Part of a small language model's weights: width 256.
MLP neurons of a small language model. Each row is named by its layer, matrix (up: input weights; down: output weights) and neuron, and shows model dimensions 0-255. Each number is 128 + 24 x the weight over its row's rms, rounded and kept within 0 to 255. Numbers have three digits each.
After each neuron's rows, "fires after" lists the tokens most often just before its 100 highest values on Wikipedia text that the model never trained on.

L6.up637:106155114120144129128127112124111163122085124081144081157083130147155170163144105105130130122118099160086146119193139144135125125143113140155107157069176072139147091125152147129129108163108125136115172145143127137131145111088111101137110115147141127105120131170111129121119149111156127111115124178120189175113099090151135139114131116111112087087153133086076119119168154107134153152154126110113125112072143135122134099121099181126124135129160117112154106156119135130151176125113099114175133103126133113131126094101151158176101090146167135110111094113120147121148090100147162148128151121120159106162120126106137101128133137141165150096122167119077162139107128113169126115134126150133139142112114136147157129128155105112132116163088181105107100109135147096132099126124115
L6.down637:112118107118134120113183155089139176138127142148157174112104114112161119130121111125132103169159098071133118142102108117113110127113169128118130097113123093111181146117144151133111119166154111103116088132089123095182160127139130089155103150111106131143101126127098112143133111088134122141121167101083103108140151147143105093153151114117112154119174109183128128133118144156144133125085162165133096165149114148159175084142134143103146105148126150118150137118111137150128140130154131142118171156136145120116101141155089147152130062141130105117115128156097140168122076172120152104145162132141153089131135147138125165129098124164166143131118170145117113115117127141109117093081102127103108115104123159125129126124119111134150048084133151124120162121102091120112119134105158
fires after: " r", " R", " t", " o", " j", " w"

L3.up745:131111127156048137138072119135094118114087110100163129139103164142125166140132096108135134112157107088150111105126140111125137148135105145139096141085142136126132121127134112140169107138142166113119127149117119144171147133174147147094170127074133113110126143100100144148098140095139115130133168150120112128146110142141117154077105086132164114112145138128120112143138122128151129118126139125152132121161143086128102122109106119143143105132135095149152106153107121109120171140129134150138103127153141124117120128073108116119112128115149103125140054151123118116171095147142123128118136148160171085082134125132091122130121156180113166095194153102109096132173162172161121114065119135132146134157101160179124122183102103115102129140116117170158126116135128090088148109114152
L3.down745:135164136093128100183161132129130135161127196071147104146119130152143144110129076136169133140144094090136124142138145136128136142137119167126123093142098141149113117122095116092122166112110144152151122144112146136115150114127127139106132174130161164143082114124117108141136076134159099123126139113157169139090106098111146116142140140128144140131113126101096128120150151141101140106163104129157139085108132128125133153098103162162112199145162143144125137145123128105109105109137143101133164125095133116125100110130127128129093128136106217111129117147121102188127081129116139075167147112125154095118104154160098150090140122108144129117133155086095081125095142094124153151106102091157092125095147128128138101167113159129144118126108187108107131140124142170124114114104149
fires after: " r", " R", " Y", " S", " g", " B"

L8.up62:106178127117136140152180107091146136152133159110130108111146139163136128122143148131131073143107093127164090090099140128108115088132102138129143129131101164127097146142095104087122103165127085109140174136136128118115110136139134098114102104151148117118157128127140113147118115147162130130138095170166150124144141126077124121173147123119163138135073123114157136132163117126089112116089101121129121113126106189095117138101149124143128152142131082158127165148104129127173154115096136123121125077104157149103100128082124118121106144103117139144098114110089169117120167094157120132138116158119141091088058102150139124104155101095159172099138136099134143140120111134141116133121147148137139116141162142098174139141145156142173146129091104150184129110144103136154123094121190
L8.down62:088152115155137122133154116117137092138097155149153103095140160148108154095131158107087156105116162096142147108160115134155110121093149120117159098138113136155097098132118143124156157159100108127135125142156158097147120170131095127085135146116145146114121107076148140115147107154098107115119127161093095111136134160098144107146146120146097086159121114120166112156100118087126114132088117096136169101119111129133123189098098115178164139094111084155143094116163111166162114134131116158092151110149103145141095071148138132132108141116126115152111118157111104107160143119109130164156121150113122153059139154158102086151166105115144167153175157127113141116117138134099133161152130151148078103121150126115107108175140139180131141154108139110141123107148146105146128115149113
fires after: " ", "–", "|"

L3.up469:120108143095148135113149105101095098113135147139142096129105117112113109093105147152138145128079106100047115132094151074102143139166159127147123183119109130099119113084159093157164144065128131115109135143136117131119112138131118142116142129170120138130134146109151104146109105172124164132120102138156125161147157131157142171153156116117148138153124115095163171106114114138112167147115123100134134091124148131113177123134111138132151105127089154152094103145155137143101152155118156159092106117146146123173093114121131107141110086187136101092161143102159168125161122141160132154142127176157106134129127154165131140104151108115120129090134093136152142116129135100116107102165149116112105134175093141160142109151138112149113179101128109126140082143122105129135073135168139
L3.down469:093121121099127144170140096166185173132185113116180146106106129170120122144090103121093173118131097112167130129121164133140112149111129148135098119129133140135168106144147126113133146137149129105132121156144145157132169130086103145130138124134095114112114114167149145154152110107170137094122117156097122110115098134166122134137139104089129170130105157124131165141118120095117165122117135130119101154110104174130145094152143122118136116148118110093116096117145109126122133108157154082163142144121099109114097153110150104107110084101141157095107113086111129086137102179148161162124103113128165123126132144092098136150142111108076110122109169111113132070087133153121135101191160147166132127123121124092173102117119089167113117103117158124135179142119117140106158105107150
fires after: "p", "m", " c", "ic", " d", "mp"

L3.up882:134143127142163138133122116148118081136129156126106113169126115056129121128153124093161116165109139134103136093150098110107138130137113092137112159158117121121127121124156103126139123129089135168184122157134132130151135122139113153087120172127126157134138164122147141087112115131150128131119146104165102164123171093171127161136091149163134123147117114149097105115122135121123125158147134118118167146140088156181119108202083156103144133115140101139151141151090141102137116137125183123148120102162088150143119114108116082151105115168131119173112138142126195141097131132090135138111123107145097135115128131102097133121124103096098137131145063147136125115115084095153157131144127142163122154070125149124116169101124153115153138054155111086120103124153151134109126146107121
L3.down882:080128142145137092114116141104147148101094144134236117137145123139165101139085148139125159093090100140086106108163117124154135138095116138152123076111159129157129110142159178132114119108139105124098149116114129093133127141103099163116074183158120093144136138122068118143171156131145128105123137126115153111076111108137110116098130105096123145123113146128095156141114133089177149131165123124184152124105109103105163148115163139082152112117155147114135144146126141114126143127137105154133157146144143095141120119094124148119129152145124094135117169110102127085130160111091133133125077119139130134125191136108141127117103117144138089109099133130123135165125128173102161151098107146148126149149109125120091153112160098102134126135139093103110132158152136120115169119159153
fires after: " n", " N", " m", " M", " h", "ec"

L3.up337:158114098151172114156109141132100147130105107097193150146126100112093134140152157193090177108138088116134114139130140137165127147118113159126123143150099091166139088130160117133098111149154119130155114124173106123130140086152112134120068124154124124156128115116144151160121137116126078134132076113161109147103115095152128148167128103096108135165126133163128105114121185153130148145129124107081180104170149146125126087109104111088141103115146164139109102160143094115145150137075123149135131126094150129117138068080136157090135147163122122104125135126158147133149135151121127132112145141116142139128120170105139086114115164139131141116114088136117110127172099105139112141159139161116061153103149112097147135108115137159152163101130120108120163131124126157130101150123114
L3.down337:139108108144163123111083106158103103142131124129148096135162113138092176144139160120138103093113106123116146116128144141088104137102091148124098131117148134137123093128123129152109156136110056125119117131139096100128161121165126122113124111129144085127151103153165172133128162147143148176102173131173096120166095121157127090178144119134123130142115134105137142147075136148130129110152109118141117126128147127155162147157186111166112107148119105115155108095141139093128125193123130112143157084109151106112138122118170179097105094142153102117186112099123108101126147179128134118097136118145137092158170092148114121129128138143141183099117152117121150136149161096121102118130110134103133131114166133147152137099094086120157071097129151130132133124105115126096123115157078
fires after: "at", " T", " t", " f", "h", " m"

L3.up459:100162152089140140128128128121179126125078140095143136170118123123091093140120145147164157159156122115103145146154117126147126101149155116122107159146126154090103142053139103163140146121111112129132101128156121131141151151124106156131126126107114094073128174133116148169081102089150098142149174117176173118121119119125099154075125115159139124104116152057125131136120127160104138158141156128114150105096177070125127116109098133159118075129158109155122128136152140128143136143190122133121112126106093129110147140113111103111125132134100081123102120135114148140141156123127167126141180093161112089119093118119114121140077126133147141095129153108086114136139152119127129103109150119148184128152125135167130144141148194142126096100131132140135098139147119104110135138110109
L3.down459:098149118112145166144122124142114109136149095122149095139075157152113088095064107182116153137126124127104127123091137099156124106147147147083156165178100128114158122070130128113184133129125093138154145112152162118136110128112166068131133184125160113116127124123131125157147104117108122149105165111154121136099141112138126120161153115146119097085146132121112127155148117128122092149169121150133131140102134112130135110126113186082126120162120153121116150087121134112146079098126114099108151127098159151104127140091139131098118101149088091118151121150140131140155159178159105135118130115096121085121118145150149148121084099085126149109102146162122106109153151164136110113115104152154157158131113074131112089152140115151120123137145101150142128159116121121123131115177192
fires after: " R", "ail", " r", "R", "-"

L3.up611:107131168131126143147146145137139141090158152149158133148104140146162089098086116155120147124125119100121094180116111089117134146143108153130137154153142148136103121133091123152169133101121106101162146139170172115146143130105148133162108119147108081142099135127163090102143171163107148105176124142139102091120084121105128144106144128119115115135147139099121111117139136147145137159122124145134161113135162119102110105139147076121124106126124068126109161122113142170109156110110110153113128113101085106146113092070087116147129136112116159159113124177114147186126161127104151148124090152155111104129113104123144130140181120080158099142126102080135113096169175105119136106144139091158109138119154188103124129143089173083139160122125160111125096127121152110111136145112127
L3.down611:139118143137156137150157125135152126132085140187162122074106106118096146130137179136119118119118093139133148085131114110140087136147140157137165110128107141105173099118127120160091107198127125117119141142143117079122152146128188093148125127140132136085145137134173174130118103164131143125075136105109116107114116148103138133128099087141128133089123125089152105139093142165096096107085163140202125124111139128139124107109135086165152133121126117133149134104138141145131105149152073086149154129107089123124142134158164102082119093138106143140171119080116123143146129135133132128100126122111144074127122105146136134113148138131124156097078111122165111125133116157121134078159109091112171150104147175102142143159115143123098143161116136130142127164120158133107113135140158
fires after: " s", "s", "ask", " S", "n"

L3.up130:123126084109140111119122171164091106112136142162150107141103156105129106173117121161112094156138131115132117162128155110158154112123139173116139154144153135128089177102089098106127113068131139115161151124115154153104125125119140104132120135093149117101107128145092116098136147164112107097102140138122151120140083142131122111133120094137156145119137177124119133159121136136141158151202128163121155119159114081125125096108120135124112113133117106132146119148149134181091144129117111168128080165133136125152157166071138128171152159120114113109120110143159128144120150111110108129160137115146117164089080131110129116108122145165150139159159106118163068136096172169166095127127158112156104095100121140138117159150131112108105092153110140118113126102150073115175093137146098
L3.down130:110106099139161108122124158123122158146111121160134112135164114128104146123118136110100083106144148168117063085108108115080102148099131095103148140065097130135129118155148156117155103158129129147148124123120113119111094136140170128153110113161112107120104152137133113129143106096108144109169123126180104106157118175113142113180085085108134137122112158173136145134164170136161155098128097162154130126102142098076136095130166134128108149129140112112096107143122131139138127115150106133129072178115108117166120120068135134134112121101136148143173119141138115148156154131114104124132153152090114154154108171123139142088152091164121113130164123123107140118167144180129164149104128088105091123156129132102140140113169139112088152162121127130118166101117171143147141099151124
fires after: "st", " R", " W", " Sw", " r", " S"

L3.up587:140101095124119147159120110078128147115155121117154139138121146169141068136140105106070145210114149120113151103086151100162154165096108106154139133151113149146093092143140150094108117098137126135097138128142119178101123102133119128089116102157112155136134113100133135118161179113117115132148123135121104157117126178147111196125059133096095138118128127120102148148134114123127105139139154101102164131131135156104100161115121123162114111097087129109122171182108100171094151128133131102125112103142157135112090143145191084117096165138119096125148142105141117148120130173126130153161110139075128138159107145112124092134122132149137112132131133122161132120139100103156133156114110138100101153112143185153146151107148114098146146154096139112130118132111103155126106134127140
L3.down587:176111129160132090126137171142144085171157128152121130109084159108121159132065123151100115143174144176098118122134113141127078125152177140097152126139146170133132137120100113113099148088114121129161115112119143140122123142161149130116125113160116207135127195123140098094117151131109098162142151144133116125145107132139145134130131124164104138103131124127163148085127102141131121108132168107121100123117088134101113109106131151146132173131135120159117138134134121182091121130149138140152109119115154145127102141167119122140091176097110080118139133094095133090115098148155120169089146148105074148149113113113087121093121137051152115116146133140117110167132100110117104104079115111093125127095122158110134126109142134150101133134158137137102114143176106130109135168140153
fires after: "h", " c", " Br", "th", " Bar"

L3.up405:108120118135133151124096139191096126130121180137169115147116103094164110148145093118165156124148102126139124122127118133112139094155152129130120168124128115153148109093159115140131102149125122123142120137152104127123144127108171192096115129131154105103143164101139084110174155112138107101151096092094135126123122123112174117146111103144121150129136162140124150133134165138181129158145125089099160129125103146122130150153110126126122097120149100153125079144130153136132108119114145124125117135136199119161115106138111109139089131170142105157116127086129140095123109157112211117097129128137128079141123108107138162148138151142072149172136094099102110081135097129161098147101129127154163149103138099117122173127131118131112132114136134103109110083175144073144130100122066
L3.down405:130105144105123081127109129163120082102146158105159129154145084126123148130122105096132129137140143142090168167128126141090125160125140183126150124108149153081128158077124171121084185117103124126136132108127146134155091116125132121141121077150129137133138063106151161144110105159097157149140137105129125146117120134121130115169117164124105094131138090129138139129166148096116164136122136163142082122122154122124126161142138158112118114074114134120119115132154144093110098094157176104114149103124174097138108170140135117136150138143160086129165095128160074113114146139082134119107106131104089130144100147120159109136171122149111137110156160153178130146127169088175098154118097147118087113106106079124145125129127101139156108137147108147148138125101096122165094134134123
fires after: " m", " M", " n", "n", " t"

L3.up345:123149113140122121155133131154142175095130137157177127156093138137133141134085083142087129111124100120110141167151116118115114131122162123128134123158146115177077147109122099117081142150120106125112161110101163125150126095118120131138108108099128148140102119149130131138122135119114153150146134149122133138122160088150121147135137137123152164120169155109144138187115133139141124187138132111143112134128111128170163131121100101099116139109162144139100116095095151151111100121141142130116097119124111133129186109126091146123116112143115090134073131185138109123112139116116184105127112139177076153161137086113154117162175134153119097096181155133119153091079141106157116093071155123115133147103095098138103131105148127092118149107134121112113107109109194069171152132114129
L3.down345:151106126172111154126139116092139131121116122112091105180090140107129120128104135128100145118074066113148155159137115137109188146117162086110144112127118089152122178108100166107135118152105107109123091101137105124110144132129115142146149103121131178108115120129197115093109146106137122142084164111099154113127166151120125098195150110120152115127168131096131137121101123108106161129159138127152137141136165122140133117129056143106117134108168117104145089101127085115154088160109123114123156108146108138114111139130098141134139139094125118138131109131149117153142143154160113139160106145153122155194133149130130145127168172147120132098099129107156162119119113115121089141123154098108149129076147119099119154155116114129176116153141145093082136135103133118119132159170087
fires after: " n", "ort", " N", " t", "N"

L3.up681:140131170183088102137167107113146146177161159115164140107145110136161127138121171086163129128107121140110141140135136143147114162142121102144131182140133142154124078118135141102132168119115117140157151142090152120166109145131167134168100114145138091084116096121119114137135175045092133109127135107186118097154131111105122117115137084130136142170097127177143154105123123112150155114099130128144092131130140149134150100130093127135150116130137110105069144153112110111120170157115161137123148122121105119105051108123102145139148134122105139133112110103115086113126162119152120143105102148101143103122148104091111135193155153086133139169131141127129133110102114116114101130139103140168107138118144135118108129138136113154122147137150167113082134122129094147102142141062124
L3.down681:092105147154147123126119092154153121139125112138152112112117131127172161116109162121134112138157082152118127094143125144150115115157163154156143149145154179161134101152145130186107132113114090121070134120152083105116165118117159117121107079100073137104122139114134107124126139101119099144122160145174117111169109141110153118124138138131186095124075140160154137112095102141135161095083122140159146116144131102147163110102144079138122139058106123092097141134114161134129140154141120106111133135129119118058144124120163132147116127148138134135127121164103127144115149128170139130175113141137109135111123080084160097192164110133139130125099127143145124119096137114119134096088143141149112133098150105121138120151143117131131109148131077124107099138140119126159143123114210
fires after: " In", " I", " ann", " s", " in", " S"

L3.up976:091062124138107105088103125112136152105132103154141130129153095150107101092120120120089099108115148118157152095091111079152111105113141155114112144095133136145159122106142148125146126108142158123127159091118147099099150097118111146139125155146135130172152139085142118110094124166099117109126111121166164089188145161120141121106125112180138098108080136142112142157146127128093132105116132074160110153156091140134182115128122145116111150131157121171146145129140119127123160152092117107101158120119139087109115142110147086150140170160140129151123142149108112138120107160113111125114128145121137098164129153142128169105114149115127165128114111147140142145076126111156101124172136132105170131148066078181149171131146147110165111162150090130137157129108175140123120149094120
L3.down976:115120106107158091109119125120111155109132149137145138124105152166143111089172116068140150131164089123125174103097154111150092140121113139128125140154119129111149097161140163170096140132097110149146119107134081164111148081158139119130155151088138146132137113119160181158108173100103139145138137146105114127135129113133125155156100144101116154134151114114158189146121104111117088115093098067173136134125158155128143113124138163136114142111131138115086104159076123108116118108110129137105105121159142196157125141112130118123137123138079152138111150119112160116095114174093126112103107106105113101165192124131141121142086102134146154117118122142125111159130138103125150100167132154160146096094096145177125103120121165123095117139134140095151132149102107110170099152108148
fires after: " d", "a", " D", " C", "ur", "D"

L6.up251:125148153099125142135120137109144148097096144140136139139125136114126145140141134192115099100100105111118134139102126090148119132091149095147116111126122144141158132148130131138122103108138119080124100142097122163145145121124148129132132109115131091143087113151144122106121133147150112117137133143120110127143123149126097160151127179106181109150162104121085119127107173156092105177074113126114140111121109084126128151100101094127109113145122090127098107129213138133125179110157143137118148109134136125173136171136124077116190107125089128104102124151099116135110145149107151124117135108158109110104136101062120150146114142153082135211121157123123096170132150156146131078122114154113108146143139169123126140093110166128157161118097105122116155100179078146143105148132138
L6.down251:097131114101126112095131119135148134140114114147129114098100147116127116160144178152117113095131123116096124136134116153088160135153117140167123111153171136101169106125188141114137094150095138091120138108119116120161163120121175133170116144102153142133138112179116154118160141120155134133094162124146109117144132156176065147151140167147163160105127088128064144127085133119152141116115132103158169134099174071119131105128088137178131159083116126118161157126150114119150106198133139145155146075094123144085127132115162119122162172120125131128143128111065097167102138136117176093124125090113141127118125130099088147112119092084122143145121141094131126140134114152160122122129120120133099121100125155119128107109127135112151113133100121090083121128155134159110118126118134
fires after: " S", " s", "s"

L3.up703:126099134143119174117121166147134126114118117140124141138104152136145149145080129160108093140113110088124111179096133146082171183138111108140157132190110099131113123163119109103142094125119126117139109183163179125125069142142140097097160130159134108111064079114131133108158155125130127087121134082143136135183157168121107143157137090157149149162136131146099058125145139113151122131158115137149092140142102160124101094138127139118140117126154099170116124123109114128090102119104109094142127097123152144119118114078121114138132110137097112145101098170142146106157106160082127128103130147140135142115153115081120143118138102136136099158149123095112146154139106172169140137117128103131122105109129129105131145101122145107190157135115160133092145123138111132140120159124085
L3.down703:128102140150113134121126098099133161122110126127090187081114109158128123162158136120133109130128100131123107148124125130128142150133107102152095105089110104174099122123112116173160083154117114130115160125068121127115139129121127146176082134160159096094139111113121142116153169146172163110177153116107148103108153126157147074096148124119150113093112147147167162139124145068130129114158103124124106158123116122159110102180143107080153156142064129098133121092114106098131113177122139173131164141107158158128123124127117129134126138167135145143114139130103150111113128102106131090137126106091114124108137129152135144120140140143095137158161102118125118135172089115123137119128146130146116065122128161158084135101136160095129175162134104149155163103139152075136142107127148
fires after: " h", " s", " S", " K", "os"

L3.up971:122116178117119140112134122132111122120124148133099120136131115141128146150127144148093113104110151121127147132122110134130127142121171152132101139145097124155155132139096150105108120117173127134127085144130057172161156131115143158153133150137127180142165169100158071149137079149101097096127117117109143094110117113081155167141103140160092121110103153128117142145136186114140096163130140114135146113141175100137115117111103077094123117134122076126145152102091119116131105120098141145112147122114162138088162152166110106123117193105142079082137076112112126127125125156079122151127155141152168130100135081097169137137151110099159140166154094140104135122150125128136127163124124118145140169079117110122132100164183116110150113116142097142149119141127133107130135073116147
L3.down971:103115149147148156168156129107144145121172152099120143132106100168116118095062136163098088156179108104085139161131126152139101124125151113112114115134097133125111135133127106129159120113123133105148127169105141158158167139090173138095123171134081129152147123134138131129119107100080132129101073088128161085137161125145068177113143134138098137147125187128108149160127108098123122119145127121081165108145134142117138112135137157104167111134151133098119092106139129092166114125115143173133084130123122140158153144155091094087109129115163121071123123158130125167147114154130112131119115124151141150135123155141122153087148140120139095099111152136126152109117146127174156100138135141054104141151099129097102135143117109150109135161125117144137138094118163166147127122114105
fires after: "ur", " m", " D", " M", " d", " sm"

L3.up351:118096114111110113143138154064149144135129133122140175138123152130139139089135122095136123118142143078148113107135178094172141143113178130146132150108104139166182166110159093128103119095098125154119122142132151090139097120154141156090096141094131090087133112110135120123114096148147110111109155096128133134148153131133118164115098125146135076132130109138142166084126169086119152163138087117127118118135090175139181104117106133078170154097110100114129089092141151125121131133127120150068155127142150108114141108155123122167154135113141171109159120133126159102146049130130159136137174159150121139136148124101147165148126127162129142119104085152126133161137140124086110132139117102126117133113119121133147169138129157078117130126125132140097110146141166101110089115164118
L3.down351:091107142128111118120126129144137143169084141141172156148138129126156128125157129116144150112106096112101108186124096127089111143146112097108134106117157136158161158106133126162154134125074121118104127073174113142121126117108112105115110164086146118113131146093151132151189076143132153104142162123122113168132152103132142149104141158129189160121104086081098124073154123108121157139138122098143108090134152112175173153113164098116116118156131135078098158135109124171118146132128150149157134099135097119112154111140133133122102159117158139081138115119135111121150116163130103168174107099172140139126140156146103119128120092148136076088086140126122126156101136096151134107113109141156088126093152106106097130119135107142136153121143108163148162108124122134178112115128124
fires after: " c", " f", " g", " D", " d", " ch"

L3.up442:120151095125127098148142143116113150146133126103113121142142157125157127101122155164130143124096148111133106099092123156115118124144133114106150119138150163127109125102125110094144082135132135142169114104187107157169169158158129153104103106130122104123131132141149121128148148135121123103128111171161122145138100150134123186100179099091147076091148113136113129154128102152131141091106130120081139135166138135154110158139120166144075096135130121110119138160128106199136097101155113150161119097080103086141141124134104146119118147175141132131114139124106116128137151129080107100117109145132132142144082102127129109156163140115142118128187127096099105181171170150145116113144117138138121149126129160127140132127062128156103119144163134135129090132120142060120106179096071
L3.down442:184131138112136106110131152135124135134120138105155126141145106112092104135117090110122159126127107112131137125142144073166125103153117137111096147107119123119094100106139144119137099094114129081129124136169153140149105192154137143132129152096114134089125126154135148111112120133079113127129137144148140077135082129116073108131097162096141173132118095160116120139122129120127115135161111098105123142104113174106132175104098134129076106083167118114148122128153102141111180158154144148178149082152117129133166186096066109144112170139139110116164128123140122152126120124126170101100083176151097122142142174169079116129138141114113133122119113144142160084143110143116129090151098149137155155118136135113138123095085161123101118146119160154139159156125133128183142125143129
fires after: " Gu", " S", " s", " D", "ou", "a"

L5.up349:116155125168100154136151153132098162112155074148128083114114103137129121150142092118162145141143141134114132135125139104126105138124145141141120140145127188115126124116158112132099142114128125151158093146137134157142131130127139112148101091138119106118092108126084125131103152126174148089129138109068118130146115082081092110118106150101073134130110165123116158149131113135111119139130107180166132124143115081104114091107146164095116127147137151113161127138135114139118138097163178187137132098153102145122111146123145158144165178141097102102129116166102111117145119127152132143106126141147106103099103120116099125167088129093127120139107110114151157132146131130085123213139130117096109158166085110108118116153152137142138198141132091096142159125084088139086141145121096
L5.down349:126099118136106132104121124164143140115128102128149135165125115127178135146140126119147137164163142139103083120128114155150121122121128138127180111127077110123157158085131185082131096131118080098110110099141121113185118123111142131133136180131113128165113131095097144127150129130123127073159130148114110126101116105148103136124129127154097132137104135128195117121088107139118141176115128132166110117119141110149149129126165127101143145083139141150134095139169132140119148148111128147155151112161084107133150142149160088118114114135134143133123094169098105126168150129147123116147129157154153119143079106122088137087136068151143114081142125093161086106129138114174149138156106140104152088146102117130140115093123115186101136153098154147175189136110096124126128100139078
fires after: " in", " ex", " e", "cc", " In", "es"

L3.up313:172114114124170137136127125166118153121081148163110116134143125130078134114160098110140120113106147176141158130107102159115126124117109122155121151138149132131156107142180140156161099153122154140136162113189134108131112103131153088085123112108137170161114163080142133092135106099170092104151144166117092152128125142165138168142112146084133135150120140094144185126152145149111119132130145153069188147142175149133126126140089120123136119136117122140107122121126124126148155104138186155102129118138117106124132146116149119113160136160136119114115106138119125132139137110148078124126157108108148135109154131079149142099061157151126103140138130166114124113102145105083107125094127133126124128088119097101167108084129133121057106104144092147100122114104156084113145112101109
L3.down313:076163129099178140119139156131117105155119161083148115154142093140127145113134093129115135116086116122144110109125140116098112129159160101140118130122159140142148119136099129136129145102141128117097143102131147103130118150133099104156114105118128141143139128163097158108105124126110119155104108091135119111158115137092117121125155152110136078162137112098133152098157124121140157208121126114151129077113127129112145110108104139163169145116142121157135064119131134114122128133135146128099151106152121117146109113084173145180100135082144136118158117131145109138059126146161157137149160149154117097161148094050133129106117177130113133137077133116155137136134096109114169149138104132096164126130130189092161128106124107130144097168120114115162076155102148137115107148188130
fires after: " F", "F", " f", "f", "E", "I"

L5.up304:117127125099112149108119143150089148112133098174130147118133136113147132150100106137131166077184130112134107152118134123112123132097141141093133161109140148132125112109121068150076136117104116143135155143106090190130083133101172091144107112115181138144124135105146161106127157113149157127104126145162142157113076144148095123121117090095108107176155094168132172141164142155129092134116094156127159119133159114136122098116136134103111131170187157112116108125124124148086172111100150117122157105107164152069135108123101121136115148144125150121156135135087165138169097138130142136086144145122122136144143088169110126156108125086097112171165161093131117144114099129121133147134156132114101112138115144128129134107108146131101109143125072142145133106146183097111156129102115
L5.down304:127118152147123107154112126131092046161155112117138158148108148141162114152121175102127123107110105134072132147121151113138142130153152163086119091102178113133106091106142112101131097157130108135118139130123137134124125118115121135129143117111133153156120158144134132136129092119145092126141097136106153147096098137160105079091105166102107120145135145160121116109120126117149149126151097151140096101142151173181147130091118145159119106119151118094164088129159084139147144140116122133088147162116159132149150129090111149133146132139133109111175136136150110078141110107089132124150122147105132128129121133141108086160184182145127126096131130119097156081157157083136135164094132152126129097147101179144111103141076092082102160147135135093151132130117134123145145160171091
fires after: "s", "es", " e", "ers", "S"

L6.up81:076141126113109118096133119158098143114138133175131109153138174130119105136121067129140144132149141120123130088166132139098151113166118107077135126116122096128158115112114127095106138148114134108147170097125121192123159150129154082147157168088172073120070140106079154136141151107136091095100116120180153107131154154154179089087102160077133129136158129111118128131159148127187117127137124150108110133115114136137124139109110127128136163173145168168155117121134129146153129121109087123131136139132123139101160104123131137154125098110132101055107110154127158108113104083134113113132140129122201144150103137119130133138130112142128118170134152116112146132093144115141108115104129155130100117131080141167128153098147144121144152121153130156159078144129105148153125112130110
L6.down81:093141128145140161104137153097152139131101148158099138127128154128139110113177118081120123123135143162149119173097113151097108119142134089117106126130063079130115135120098212149145164145121128133098092141107156127118118159142137162138128177109169167104132114115117140121107104163115153131145141183136123141137124110105091133138147149144125136118106160108092092124094115104088120094168133151129165110095155141109186098115145111142126139108095129103159146139108107136145108136124114138169144134113109133154116112130173098135126151111145121149131123122092140138124115134168117134113096092143149144096159113145145122066128113148099100066141164088103148076126149151132156110106123111108129192143116152134111130140135129087121139084087178146110130103147128134147137148140160
fires after: " R", " ad", " r", " tr", " D", " Ad"

L3.up883:161136082141147111136097149083139099120115171132132135180128145116129140171131145166126133156059140127139088102175124135122132136106144135181105127145179128119130130124119135128127133125119168092133131123135121126135111140130141143131156110111156198088106134128119073123120171182130111129122096098159132148152135104115153142200093134151118106075128110142132048122126177134151138143125114128152080080144073133142130106132105128096141149107104108134108114125132124067099121156126123144115120125156102153152147127133111094139117112119121141081127146122121132142143051147105141124120122122076130116142141145123122146123166105138078145105135097124095123138153117141148125169132125108119094117125164123110155154116123146121127109141139140165157153151170102143154100121104103
L3.down883:158178137108122132175098119125112117129090150148137096105097113172146132137133096110080110114139128141128104107129089115222128094155127138072173160105112150154132108155157081103127116121162119131132155132130086132111151117105171160134148167133097164097113150152139147117126121187140119119138132127110108140108164120104178127103157110158129107084131168109159114079130136128125146120119150118090102152106141130151120119103140111127124125101121098118133166168146162093108131142112148158106109138115135118147120109103115114151131155127170151117130149125120110115122123130126150168136119149128048173107104151118109143133112147148138107158155136145125105134130110182159145118127102117104119108119093107159130078131139169166084127081129101169112158109134102115130142108127130
fires after: " f", " c", " B", " g", " G", " b"

L3.up1001:156156152133127138207186096101135104119139157120126143138139144131153180127126113138125120114083139117096112127106168115122107122099094133116128136125151134157125110134101131165135116112163121154136129112166145141106108094143163153142164141104128153124117137136106098137138121103133073109117101161164092175138095133106135114138113116123094125146169134128139161149099105177106127119117138141123129134186132131191124106124120127102108148138142141163127084137098122130153107104072124131149112138100153146120117125151132190166132125100092100122152098163141135118133152064139085119144079104097097169124120095115131115149102141124156109167093114146144083078090187139093134100106114156163108122146126141094126141156117127147120142109111149149160137140111109129118156119129089
L3.down1001:120134150121111138120132115106131125111123110180114120134140132091119133112137083134119141104106135161158094137139108152154113124146142097156180070128166145129123106113143117115085102137088114140083133124126127133122119076133184142119172154156161117143116126118080110106120065144140155144161123121117119121091121123140144114130153124137121124145135115149157133101128184070106134156155120156170117122161121160136138109099118169138106116060149142155091144115129135172113150129151106137143122095084166147114157153077158128149148150143141112128125093159116137079060144107161104120149074122124161132126148124098117134122101144123156109177124145110130103123127116135119145129145118129122180140147131113139095129090147110132140102133142134093132149057080158145160126158148113
fires after: " f", "I", " I", "re", " S"